config.yaml
n_layer: 12
d_model: 192
n_head: 6
n_kv_head: 6
head_dim: 32
d_mlp: 768
vocab_size: 8192
activation: "gelu"
norm: "layernorm"
norm_place: "pre"
norm_eps: 1e-05
positions: "rope"
rope_base: 1660.0
rope_fraction: 0.25
qk_norm: false
attn_scale: 0.177
bias: "all"
tie_embeddings: false
parallel_block: true
init: "uniform"
init_std_qkv: 0.0341
init_std_o: 0.0341
init_std_up: 0.0341
init_std_down: 0.0
optimizer: "muon"
lr: 0.0105
lr_mult_o: 2.0
beta1: 0.9
lr_head: 0.00612
grad_clip: 0.5
warmup_steps: 200
schedule: "wsd"
decay_fraction: 0.713
decay_shape: "linear"
final_lr_fraction: 0.0
batch_tokens: 16384
seq_len: 512
doc_mask: true
train_tokens: 122800000
steps: 7496
dataset: "wikipedia_en"
MLP neurons of a small language model. Each row is named by its layer, matrix (up: input weights) and neuron, and shows model dimensions 16-111. Each number is 200 + 40 x the weight over its row's rms, rounded and kept within 0 to 999.
Before each neuron's rows, "fires on" lists the tokens most often at its 100 highest values on Wikipedia text that the model never trained on.

fires on: "s", "gen", "ing", " marriage", " Van", " Franklin"
L3.up91,223,234,193,208,155,181,209,161,172,210,156,239,240,252,187,139,186,188,221,203,227,189,262,305,223,215,198,216,184,152,231,164,124,181,215,221,263,250,201,258,228,225,197,139,155,179,166,225,178,237,217,239,183,188,191,231,128,233,163,199,191,224,250,214,121,240,187,271,186,144,244,189,283,171,159,149,217,201,230,169,155,180,138,137,168,229,118,202,148,196,244,145,208,192,197,174

fires on: "0", "m", "s", " Apps", " "
L6.up711,176,221,239,243,226,126,226,209,202,225,159,139,168,139,236,162,193,263,215,110,164,214,202,137,207,176,196,297,242,237,159,161,219,163,165,207,270,175,218,176,205,156,157,199,197,199,173,162,183,255,274,179,160,225,172,212,278,168,180,259,168,190,224,191,152,177,235,175,201,206,234,200,193,274,195,161,181,235,256,138,126,185,241,201,196,169,216,266,213,234,166,282,211,135,205,285

fires on: ",", " said", " described", " that"
L6.up216,244,203,194,136,161,287,146,230,217,196,164,141,220,209,215,220,234,162,236,175,226,238,167,201,189,140,235,192,216,125,170,176,161,208,164,264,193,165,135,190,203,152,324,237,248,246,224,185,209,255,212,120,220,192,191,184,143,282,236,244,124,209,146,231,147,235,90,168,192,175,181,174,257,144,137,202,152,235,267,213,217,189,187,230,217,211,190,263,137,247,202,154,217,218,259,187

fires on: "our", "re", "ber", ".", "lic", "we"
L5.up136,92,147,214,203,230,222,216,250,193,164,205,253,168,241,183,200,212,186,202,120,159,223,213,273,229,180,218,304,159,242,184,192,202,155,197,195,184,173,153,184,165,248,198,192,195,236,182,163,294,181,212,147,135,150,229,244,187,244,159,198,190,182,261,269,154,221,188,200,247,192,219,145,127,294,262,268,194,222,189,237,247,205,160,255,138,201,171,223,218,185,229,172,183,226,152,221

fires on: "2", "ling", "ig", "4", "ing", "et"
L4.up503,218,115,216,236,225,171,205,198,208,148,207,152,195,186,195,205,195,249,215,157,281,276,238,259,136,200,204,194,224,128,236,172,239,205,238,215,241,242,196,143,178,195,205,168,131,238,210,207,193,251,175,246,288,200,237,205,180,174,206,154,256,176,278,124,194,203,160,209,121,174,192,255,196,205,290,204,201,172,159,256,236,183,166,204,204,231,255,141,215,248,234,265,118,195,241,256

fires on: " No", " no", " Pro", " Pra", "ra"
L3.up97,163,182,158,110,199,137,197,219,212,202,197,182,186,148,191,116,197,162,239,195,185,189,258,213,172,155,255,127,176,218,258,197,264,224,155,182,225,194,207,249,175,132,258,192,239,207,156,222,239,223,166,141,268,180,243,214,209,261,273,200,198,199,174,221,153,222,225,227,182,216,191,135,220,169,192,158,224,180,306,204,206,110,277,119,195,213,198,227,222,238,175,153,149,245,211,212

fires on: " /", " per", " &", "ac", "f"
L3.up748,156,232,197,154,183,223,237,191,224,275,243,220,160,216,207,247,191,122,275,147,220,202,156,232,184,152,288,266,179,235,278,157,228,213,247,150,245,245,217,261,228,225,142,195,229,265,243,168,223,230,122,206,174,202,200,217,226,152,261,198,226,168,207,193,176,198,189,160,164,147,209,142,134,156,209,253,158,221,278,161,223,197,178,227,165,208,258,232,260,168,191,254,127,210,220,162

fires on: "f", "3", "4", " /", " from", "it"
L3.up55,230,183,165,182,147,103,161,231,202,255,186,155,171,185,243,212,104,137,207,216,149,262,278,187,180,217,237,192,237,170,289,288,306,237,257,213,137,249,226,226,194,164,172,244,132,226,221,174,140,130,201,136,214,207,190,172,264,216,267,169,178,178,173,187,210,240,148,235,167,174,184,183,139,155,156,254,209,210,237,260,140,211,200,277,266,225,234,189,194,211,181,192,178,152,225,185

fires on: "n", "f", "-", "w", "ade"
L4.up344,167,194,200,245,274,150,174,261,243,197,214,218,243,265,239,280,195,203,212,231,179,173,303,156,157,248,231,202,255,192,210,125,241,166,179,235,226,249,235,180,188,144,216,239,171,177,207,132,225,176,126,136,189,236,224,181,163,163,147,203,191,178,176,185,190,236,193,180,168,95,215,253,187,187,145,272,205,217,181,219,224,163,180,144,225,233,192,132,173,195,127,177,246,172,216,235

fires on: ".", ".\"", "\"."
L3.up32,194,238,206,192,223,131,193,203,142,171,204,186,224,201,171,213,213,178,211,222,298,178,165,282,230,251,145,242,198,198,184,242,237,164,185,229,224,203,214,190,213,234,205,144,239,275,180,158,225,219,231,164,161,189,244,134,177,187,190,236,208,237,213,133,151,167,217,166,152,206,262,166,213,243,125,263,135,203,234,259,162,209,152,177,107,289,262,240,216,148,263,185,136,241,224,184

fires on: "s", " days", " years", " months", " hours", " times"
L3.up161,208,234,218,258,170,248,178,215,179,165,170,208,259,172,186,228,139,147,221,265,267,196,208,244,253,229,188,109,168,178,188,216,190,188,208,198,295,176,206,225,237,211,239,166,171,193,213,162,214,218,187,169,180,233,202,151,132,244,145,170,178,218,226,195,241,207,178,218,157,163,188,206,177,226,162,229,138,148,237,211,195,191,180,255,233,276,226,215,156,121,229,275,265,211,140,236

fires on: "s", "ke", "ol", "a", "ough", "l"
L3.up552,198,144,174,201,252,252,258,120,202,245,147,157,115,165,264,186,141,196,229,251,201,197,223,277,220,186,272,182,183,279,250,179,236,175,233,263,157,230,181,218,207,215,177,188,228,172,235,227,158,204,177,238,272,114,175,177,224,202,182,230,166,200,147,186,247,176,211,214,194,227,182,200,178,215,254,177,244,218,179,208,214,197,162,166,210,197,161,244,179,186,154,162,285,195,178,218

fires on: "-", "im", "id", "n", "us"
L5.up237,243,239,234,227,169,172,163,201,129,204,165,216,149,229,213,215,210,173,216,177,120,180,171,249,240,118,248,175,128,236,299,193,178,247,204,122,216,201,164,193,182,228,209,163,259,225,226,219,225,236,218,155,183,271,188,260,134,201,170,182,250,199,188,134,208,173,157,254,151,172,229,111,193,188,160,251,150,243,192,262,191,200,194,252,230,178,123,244,239,150,181,223,176,207,167,235

fires on: " |", ",", " ", "-", "s"
L6.up175,158,232,236,261,251,130,262,188,172,190,182,154,179,161,161,233,155,216,213,109,275,123,175,195,280,200,225,221,178,193,171,166,200,212,204,162,177,132,197,238,199,142,180,211,197,199,172,241,173,234,178,196,185,210,160,237,214,199,206,259,185,143,207,185,122,212,183,129,158,124,143,163,293,259,167,172,263,200,201,143,238,227,260,185,152,226,246,212,218,181,159,207,116,176,252,192

fires on: "ne", "se", "ing", "s", "e"
L3.up505,179,159,205,290,185,199,210,176,103,258,104,187,241,162,220,196,231,206,180,202,231,215,215,193,248,213,198,200,202,170,276,158,162,175,270,190,247,198,189,174,178,236,188,135,273,147,161,230,227,193,192,240,179,206,213,188,168,212,141,215,256,195,240,139,216,321,209,233,279,226,244,237,183,224,205,184,134,96,190,138,191,135,156,178,176,167,168,137,157,281,239,251,195,270,216,216

fires on: " or", " &", "/"
L3.up736,210,177,158,271,226,208,167,204,178,183,207,175,196,219,250,234,126,189,188,161,210,267,142,162,187,138,156,155,150,216,251,228,225,190,181,249,311,195,198,224,216,179,233,222,169,165,182,205,250,236,138,167,209,253,269,188,210,225,255,214,190,185,250,227,265,202,240,196,208,195,223,204,153,180,213,151,247,203,183,182,196,229,251,208,210,247,169,211,303,144,144,264,128,214,210,174

fires on: "3", "4", "L", "al", "0"
L3.up544,198,231,165,156,249,183,185,256,170,305,246,145,217,175,217,165,192,238,212,160,209,222,238,207,266,194,244,250,236,262,268,136,219,234,225,114,195,182,174,215,135,110,166,153,225,149,152,229,232,247,248,227,200,223,210,130,223,233,138,209,228,188,235,234,219,236,198,220,259,145,201,200,268,152,241,134,233,214,205,190,141,161,223,205,166,219,128,241,175,178,173,192,181,265,200,242

fires on: " |"
L5.up306,208,161,239,181,253,229,215,218,131,249,170,162,242,205,190,204,160,244,125,195,178,166,161,142,186,233,193,234,212,253,203,226,186,183,258,209,225,138,226,216,220,153,203,176,177,253,146,171,285,237,190,116,303,229,183,218,261,283,245,227,221,243,262,202,243,197,201,106,221,164,245,263,161,204,176,169,240,153,162,169,226,207,227,136,143,185,227,191,216,198,134,161,104,147,253,170

fires on: "0", " \"", "ly", "n", "w"
L5.up160,196,241,231,162,274,176,196,249,281,128,185,123,250,215,296,213,262,168,175,209,237,128,237,167,207,203,179,174,196,157,207,186,244,169,230,247,240,185,184,146,158,161,185,216,236,215,256,198,205,159,179,230,205,173,209,150,181,192,195,230,221,147,117,189,204,224,130,208,141,148,192,258,204,182,229,107,140,213,228,211,187,155,184,218,170,225,174,188,230,184,176,202,105,264,186,206

fires on: "ed", "ly", "4", "3", "s", "t"
L3.up196,263,228,219,249,197,149,192,278,237,265,147,183,190,209,246,119,184,220,242,211,136,232,213,117,243,139,153,175,229,201,221,221,203,230,168,223,231,191,201,171,267,156,121,268,161,236,309,200,174,182,210,192,177,150,167,190,252,249,238,215,184,216,180,191,223,246,193,233,206,240,243,186,208,257,116,180,126,187,263,259,242,225,259,184,244,212,183,171,177,210,289,204,187,176,116,184

fires on: ".", "\"."
L4.up509,231,212,217,187,210,202,166,176,197,178,221,184,225,235,150,163,188,168,176,218,190,212,158,205,249,235,110,163,161,119,184,265,234,132,249,156,204,196,219,211,179,191,236,189,219,163,95,215,142,195,280,124,216,132,231,207,226,204,155,226,199,210,174,240,190,173,128,198,196,203,186,178,276,180,186,188,174,214,252,224,221,144,166,219,147,275,213,228,218,200,185,185,197,192,322,106

fires on: "2", "1", "9"
L9.up221,188,214,220,181,126,159,213,223,189,218,110,148,239,237,221,192,182,190,154,219,227,269,249,198,202,189,153,187,238,218,189,201,203,262,252,222,217,157,199,188,237,278,223,198,243,222,179,144,226,281,214,254,164,164,109,155,211,249,236,153,198,184,192,279,202,179,185,204,276,176,214,266,195,118,159,189,183,154,240,225,274,193,231,243,256,271,139,152,238,173,207,157,251,194,221,197

fires on: ";", ":", ",", "0", ");", "),"
L5.up140,228,230,220,240,223,259,248,265,246,124,274,197,209,107,254,267,224,116,169,198,165,211,162,221,178,206,187,155,178,220,193,205,209,152,171,161,240,249,171,208,215,248,219,182,214,259,187,212,242,183,274,215,233,206,249,156,119,227,204,273,243,115,228,237,210,201,198,219,206,162,189,200,193,186,227,210,172,210,151,280,216,201,203,135,163,260,228,290,131,129,166,174,171,133,220,117

fires on: "1", " well", " is", "ma", "2"
L6.up619,181,229,181,211,204,142,154,242,220,215,156,212,135,199,152,141,222,276,243,182,191,254,208,175,233,241,197,206,223,210,204,183,268,184,183,255,115,208,248,164,227,217,288,134,183,231,207,158,195,127,204,180,163,194,168,197,283,270,135,218,202,173,216,277,134,146,258,264,128,196,212,199,107,180,176,220,195,212,177,165,211,136,153,186,226,184,244,181,231,235,271,111,159,255,215,180

fires on: "1", "3", "2", " Uganda", "4", " Malaysia"
L3.up488,183,195,307,218,141,193,203,174,175,193,167,186,218,226,215,205,195,213,187,287,284,215,216,274,192,271,129,210,216,189,122,196,280,163,276,231,257,206,192,163,310,215,177,185,212,235,185,188,167,196,182,164,240,234,198,137,183,221,183,166,208,212,230,177,203,139,138,227,167,139,201,201,198,209,211,179,171,171,238,208,265,139,199,171,244,174,207,118,197,238,169,244,234,241,208,246

fires on: ";", ");", "in"
L3.up442,194,207,135,168,146,198,173,252,187,165,179,155,257,123,239,179,253,147,184,231,158,187,163,209,226,181,205,153,207,226,217,185,231,185,232,169,199,191,235,196,211,198,187,204,180,233,176,200,210,207,272,222,135,111,158,182,171,179,177,219,295,201,331,258,169,214,189,184,160,208,216,211,200,286,231,222,101,227,210,169,188,171,193,169,161,210,192,249,185,178,220,164,108,153,171,211

fires on: "2", "s", ",", "az", ":", " "
L5.up443,148,175,168,152,173,243,139,225,235,227,220,239,198,184,200,264,171,158,236,221,159,236,266,193,201,183,212,216,194,214,216,139,240,252,216,185,205,184,155,188,187,175,243,152,215,210,225,171,196,136,200,270,224,202,163,196,291,272,212,137,215,149,188,210,205,306,225,221,147,163,134,108,213,105,149,192,108,192,270,130,198,220,227,211,210,229,220,249,192,165,203,198,243,208,217,109

fires on: ",", " when", "\","
L3.up57,100,200,270,225,147,183,251,172,201,193,220,215,194,236,208,205,198,214,186,233,240,180,126,224,264,192,157,149,177,115,255,238,282,173,164,184,166,64,203,148,204,230,330,178,284,177,194,229,222,189,243,212,217,165,210,230,190,170,263,163,185,151,260,123,162,153,222,206,219,224,160,244,177,178,141,251,215,153,189,188,196,167,202,177,130,185,229,224,162,155,181,253,172,193,244,189

fires on: " |", "0", ";", "2", " and", "1"
L6.up578,194,182,301,198,197,209,205,249,112,245,230,194,171,224,159,195,302,221,158,175,145,206,148,212,264,134,181,178,228,208,196,171,148,219,225,237,199,206,183,190,208,186,185,157,230,169,217,206,168,238,246,246,139,240,189,183,233,252,164,236,142,174,313,242,108,186,196,281,208,170,287,213,211,114,224,233,264,189,161,183,223,195,193,161,194,157,200,195,239,233,219,173,180,218,206,233

fires on: "s", "ly"
L6.up62,226,256,265,262,184,205,306,255,171,219,195,208,260,207,184,192,238,235,103,185,212,217,197,208,226,194,217,198,213,212,170,225,144,207,123,130,209,186,268,214,234,244,194,184,149,187,195,229,203,243,208,254,247,205,140,222,154,245,113,133,175,233,199,239,243,218,178,155,145,124,182,160,203,167,160,237,143,194,240,242,168,217,181,234,140,173,156,231,211,113,130,323,225,157,220,202

fires on: " re", " dis", "Career"
L3.up390,192,210,180,182,212,183,261,181,181,168,185,183,242,160,254,273,226,186,234,112,251,150,231,174,233,141,217,200,273,166,163,174,252,167,208,214,204,173,233,221,107,142,196,250,250,177,252,211,190,229,217,157,185,132,202,158,229,185,172,177,225,175,250,200,239,144,235,213,210,185,240,142,178,131,120,193,151,125,246,171,159,209,228,150,184,208,190,196,181,269,225,179,200,137,214,177

fires on: " ", "op", "-", "mo", "ph", "g"
L6.up468,119,197,220,218,209,215,147,216,189,238,180,192,215,218,214,197,220,215,83,236,164,202,184,190,254,232,185,238,204,284,155,179,214,151,273,193,229,152,229,180,241,187,151,254,200,196,176,176,199,180,197,252,161,161,242,224,198,196,185,160,234,180,171,221,131,112,221,188,175,192,230,165,199,280,172,189,170,252,208,205,188,242,192,165,139,238,201,271,213,219,212,87,174,186,179,184

fires on: " Re", " re", " until"
L3.up318,251,172,120,157,139,187,242,192,149,219,145,130,215,221,230,189,153,190,240,173,253,200,192,214,232,207,179,230,286,166,245,171,164,238,132,168,199,202,265,240,157,169,196,251,207,254,177,227,193,173,190,164,169,122,141,127,200,271,177,233,241,149,158,209,187,212,182,253,130,148,216,127,213,155,222,222,207,185,195,290,213,175,194,199,203,176,182,182,186,137,201,198,198,172,180,230

fires on: "5", "3", "4", "2", "1", "0"
L3.up143,233,244,257,221,186,134,158,269,204,225,252,147,178,142,221,155,120,204,207,262,131,253,310,232,204,191,189,159,209,213,188,248,247,187,285,131,206,242,277,197,193,203,221,218,189,269,242,271,162,178,184,220,228,164,170,156,266,210,257,232,218,233,160,196,204,180,226,279,151,194,197,184,214,186,173,198,190,202,215,246,195,201,212,200,227,222,182,237,227,177,169,229,261,187,163,173

fires on: "ing", "ty", "ation", "en", "LL", "ment"
L6.up69,204,238,253,223,212,172,210,244,178,158,184,168,229,300,207,205,294,190,132,162,225,160,224,155,175,222,257,196,200,224,164,199,132,178,238,208,226,112,136,251,260,205,239,141,202,233,231,176,147,169,139,197,186,193,216,182,166,265,166,233,144,229,121,286,220,225,136,199,160,220,214,124,217,230,137,158,206,181,206,205,209,223,186,147,266,186,241,233,158,219,219,189,162,263,180,193

fires on: " re", " defend", " Re", " dis", " because", " Bri"
L3.up741,222,173,161,199,193,271,165,187,182,225,167,165,209,277,175,175,161,199,233,246,235,278,175,180,292,195,216,154,202,146,225,244,173,184,196,132,174,228,206,212,233,214,329,283,177,212,142,199,166,222,161,167,201,185,206,150,186,179,133,177,221,214,290,285,237,188,120,175,160,142,268,152,211,138,218,209,166,178,225,221,130,181,196,181,211,179,207,204,192,219,243,171,191,101,161,152

fires on: ",", " that", ".", " Although"
L6.up158,205,173,215,203,183,170,237,190,148,193,200,121,251,227,223,243,163,236,160,224,164,228,164,182,216,249,183,173,188,203,211,163,222,209,169,216,176,167,231,254,213,219,203,230,210,184,184,222,153,261,301,202,213,204,173,215,197,232,216,236,164,171,138,206,175,138,96,158,291,195,221,141,397,190,126,216,169,229,213,216,143,186,151,135,172,215,186,271,215,202,207,147,195,188,240,270

fires on: ".", " and", "ple", " &", "k", "j"
L4.up216,184,270,199,159,211,230,245,193,249,181,214,274,142,221,202,217,179,239,185,143,245,206,160,124,228,195,237,241,154,227,284,173,208,96,315,238,203,141,171,181,191,193,266,197,211,153,134,258,212,189,179,234,181,196,176,189,220,184,213,251,240,199,229,190,214,221,237,199,224,139,215,150,204,169,158,191,214,140,130,222,165,243,191,126,196,181,212,194,198,203,270,248,149,278,192,216

fires on: ":", "3", "2", "1", " Other", "0"
L3.up521,174,123,206,147,207,214,195,240,261,176,213,166,235,202,176,255,142,131,182,216,140,269,183,182,208,253,216,203,178,198,257,195,297,260,187,221,202,206,234,199,229,216,239,138,197,196,246,206,174,184,193,236,280,221,277,179,358,140,213,252,133,166,213,276,242,234,226,251,144,207,197,197,206,149,167,183,182,249,233,217,235,283,221,169,184,243,201,170,184,146,188,140,283,156,206,178

fires on: "2", " ", "4", "il", "3"
L6.up598,191,196,189,178,199,216,155,215,263,290,188,173,198,269,187,189,145,181,158,208,178,288,212,153,175,165,290,169,264,208,194,184,240,207,221,191,154,159,168,213,210,229,135,206,195,247,226,154,254,238,271,236,174,183,221,201,214,250,198,135,263,187,235,218,232,198,229,290,162,176,169,140,139,185,122,249,181,152,290,137,219,236,168,155,270,179,124,210,194,209,144,181,246,177,187,142

fires on: "op", "n", "in", "te", "tro", "C"
L5.up48,248,221,97,190,172,268,112,151,220,268,240,145,262,214,281,167,289,145,201,276,230,183,182,251,225,206,227,185,183,196,151,175,245,172,286,155,236,193,204,172,241,130,153,273,215,138,198,214,207,178,220,261,158,175,211,163,190,215,199,226,226,166,215,187,133,212,293,190,200,177,138,165,243,170,292,157,217,202,200,215,270,200,125,174,253,247,174,197,222,166,197,159,192,117,254,269

fires on: ",", "4"
L5.up220,192,181,203,205,163,251,142,196,245,188,259,200,217,212,228,182,213,142,195,126,172,170,93,183,230,257,231,191,301,168,276,242,221,187,271,232,206,187,192,126,208,132,248,156,263,229,188,217,222,197,212,158,164,196,215,189,202,149,157,182,204,207,289,209,135,182,201,163,180,218,217,231,157,220,141,240,218,217,179,211,245,255,156,164,159,230,240,254,171,134,192,174,165,207,167,157

fires on: ");", ";", "-", "ur"
L3.up764,214,170,178,201,227,272,215,246,279,200,236,153,195,168,205,219,175,167,130,189,233,119,160,202,176,191,169,204,251,219,144,152,143,203,206,213,284,241,187,217,275,257,179,211,211,184,207,213,190,174,245,245,109,223,225,168,216,188,162,190,210,169,226,202,161,255,209,241,245,193,237,168,170,212,283,164,151,181,173,222,223,162,197,257,233,213,165,215,198,171,238,245,219,164,232,242

fires on: " •", " pre", " and", " sister", " Nar", "ab"
L4.up505,258,146,243,186,190,197,187,195,193,195,279,198,157,233,167,163,158,129,176,224,205,223,226,146,160,149,210,244,221,158,241,188,172,203,205,231,197,189,198,200,182,288,190,214,296,221,194,170,212,198,228,253,263,203,159,203,280,222,197,193,219,145,161,199,253,162,244,194,187,126,216,187,128,216,187,174,233,214,185,105,152,196,196,241,219,179,177,247,208,227,226,140,232,278,153,186

fires on: " and", " as", " /", " or", " &"
L5.up545,192,189,164,180,128,278,194,197,174,213,251,203,196,211,207,230,197,165,204,204,158,229,146,225,237,171,236,165,178,264,237,266,253,147,227,207,281,179,236,244,269,212,214,184,165,237,220,258,232,219,161,236,198,210,191,173,242,176,245,163,147,238,167,235,271,191,228,208,256,162,272,204,127,200,174,121,205,225,258,190,196,260,209,191,166,218,262,181,133,157,215,165,101,180,260,287

fires on: "|", ".", " when", " When", " although"
L4.up548,156,201,287,215,222,201,229,226,180,156,169,196,187,169,173,171,157,255,211,222,250,246,230,249,221,266,157,217,177,166,214,261,206,182,135,194,239,160,181,111,161,229,228,174,199,193,179,163,157,187,246,190,191,150,198,193,136,230,143,209,197,208,190,98,211,230,174,129,214,203,188,184,221,158,183,224,177,222,310,198,168,150,190,148,166,238,246,230,175,184,160,222,174,247,227,191

fires on: " (", " dis", " Cor", "C", " re", " ex"
L9.up474,265,213,160,274,226,198,190,212,207,164,169,129,206,120,158,235,209,230,250,131,224,181,161,183,164,255,174,266,254,136,178,212,187,150,219,128,234,175,225,189,203,165,185,223,203,226,242,236,232,189,187,169,124,156,215,243,202,187,155,243,264,222,182,232,186,198,226,242,242,185,230,268,174,192,176,261,128,141,194,240,181,248,208,282,208,192,193,178,209,215,196,201,243,132,194,218

fires on: "s", " Su", " top", " Hot", "un"
L3.up332,211,174,171,196,237,149,254,186,158,226,262,170,172,207,278,261,148,203,205,174,267,249,184,105,156,197,145,221,213,263,199,214,281,239,199,237,192,206,172,187,197,118,238,222,168,210,151,177,191,214,216,206,234,158,206,214,280,198,205,201,205,199,298,261,187,208,286,245,243,251,201,179,188,142,198,174,195,216,284,163,276,147,185,187,197,155,202,198,133,211,244,138,223,163,193,198

fires on: "-", " |"
L6.up569,169,236,238,266,267,246,186,245,217,259,99,199,258,158,171,284,203,170,98,114,139,187,149,210,215,239,154,207,216,295,180,202,216,160,185,160,211,146,179,210,227,219,206,184,235,227,154,247,219,209,221,205,198,219,215,175,244,213,252,138,229,160,229,191,181,176,199,150,179,172,154,192,207,187,148,191,195,154,227,152,208,225,176,200,153,202,272,263,194,173,168,197,198,186,243,203

fires on: "al", "0", "s", "tur", "iti", "d"
L6.up723,218,241,227,296,216,140,196,276,190,152,163,132,216,175,208,216,191,221,257,222,197,121,203,179,237,161,231,186,193,252,196,166,238,202,217,218,174,158,238,209,204,194,122,214,252,170,266,228,184,204,246,174,150,174,178,205,206,149,178,237,247,165,297,261,178,213,160,156,161,186,241,209,189,242,204,165,204,220,211,156,205,177,241,195,230,175,132,174,208,236,210,189,132,193,191,255

fires on: ",", "{", " which", "&", " time"
L5.up758,226,259,235,200,196,193,183,149,208,253,103,178,237,236,181,193,218,199,285,137,184,160,212,219,186,197,155,192,213,210,183,182,274,159,162,187,231,151,196,191,251,204,339,229,289,212,213,186,171,217,236,208,175,236,212,179,207,230,232,151,243,233,255,188,189,223,183,225,242,187,194,136,81,156,115,196,211,180,214,181,310,154,197,210,174,182,188,184,171,214,146,241,193,229,218,232

fires on: "d", " to", "m", "h", "n"
L4.up612,114,174,215,179,224,273,192,316,196,202,257,119,200,205,228,160,198,203,246,210,297,217,197,170,122,189,195,243,157,176,253,205,224,191,275,250,195,177,208,211,210,221,223,202,146,247,140,216,189,223,191,269,158,274,197,188,212,135,209,226,193,202,173,222,169,214,245,200,181,147,229,199,233,240,202,129,168,134,206,255,213,254,122,157,190,145,130,185,207,189,190,242,163,178,174,193

fires on: ".", "m", " m", "0"
L4.up50,269,164,239,208,212,197,181,173,202,195,227,192,219,258,231,252,238,191,133,164,193,199,212,176,220,197,214,225,238,160,207,233,158,147,216,210,239,166,206,250,173,177,287,178,192,104,177,184,162,176,201,199,197,179,179,205,249,162,181,166,175,187,241,178,138,289,185,117,214,305,207,167,241,168,211,192,180,270,210,195,215,147,198,150,195,203,187,212,239,272,247,154,215,176,256,198

fires on: " no", " No", " $", " NC", " Chart", " votes"
L3.up439,217,168,217,136,161,142,312,189,152,224,190,169,164,256,261,165,229,152,210,238,264,200,226,205,122,215,221,178,283,221,156,167,251,240,193,212,209,161,230,251,289,133,236,250,171,220,234,228,199,218,243,212,200,222,178,233,295,204,224,192,203,164,192,190,170,220,228,245,158,238,174,195,129,151,220,150,174,201,213,256,184,150,216,219,158,215,160,217,243,256,239,183,161,185,175,183

fires on: "a", " Hi", "o", "s", "t", " bi"
L3.up175,160,152,179,148,133,269,312,177,148,171,134,137,244,247,174,141,244,184,266,238,236,153,152,192,230,191,228,136,202,186,217,165,257,252,176,255,236,261,227,148,241,267,185,208,262,192,206,229,190,220,112,217,254,159,180,202,184,190,261,293,142,208,204,145,176,201,197,240,210,207,203,292,160,209,186,146,219,206,294,224,183,269,134,188,196,216,152,174,266,167,187,228,229,241,224,265

fires on: " and", ".", "D", "st", "N", "-"
L4.up423,200,221,138,212,196,240,206,175,162,184,217,227,168,239,208,241,159,217,188,164,125,196,207,217,212,159,233,194,149,215,262,181,166,171,230,252,215,173,164,261,297,187,208,250,136,165,148,249,238,155,127,214,204,167,245,267,145,283,198,172,190,168,250,134,177,121,254,203,212,151,231,189,184,242,186,157,226,169,184,212,223,180,191,151,203,125,162,197,133,162,222,229,225,153,209,186

fires on: "s", "es", " name"
L6.up478,182,259,197,245,175,275,197,242,193,195,244,171,304,181,187,201,200,232,212,232,245,206,181,250,223,160,183,149,206,232,185,226,153,152,263,163,256,191,231,253,221,206,178,214,156,273,181,215,163,204,180,214,162,211,171,204,171,210,97,175,193,208,207,213,258,221,183,80,253,194,153,166,165,183,159,190,181,232,169,200,163,167,185,232,138,243,162,244,254,191,141,239,170,147,189,193

fires on: "s", "y", "d", "ou", " top", " front"
L5.up375,253,250,180,169,248,228,179,123,147,101,218,109,190,140,229,262,171,217,162,180,271,261,216,188,251,187,214,216,262,186,271,146,193,215,223,228,173,238,227,145,239,208,132,204,226,268,114,241,140,170,271,144,150,173,184,206,185,155,202,190,179,190,261,237,181,235,300,199,146,243,229,223,241,206,228,165,194,212,192,179,201,243,252,140,194,195,238,236,256,207,233,189,192,191,144,87

fires on: "s", "1", "d", " –", " date", "m"
L6.up373,168,223,165,215,211,144,140,168,143,211,253,167,212,227,256,209,255,204,151,173,232,265,184,157,172,118,268,191,217,286,224,152,219,166,226,264,203,213,221,148,227,256,178,177,191,213,107,183,115,214,166,207,259,259,178,220,196,219,248,222,161,190,222,230,139,221,301,220,222,175,201,160,204,199,174,201,151,187,246,151,221,199,188,112,195,221,146,270,261,185,198,268,152,236,201,209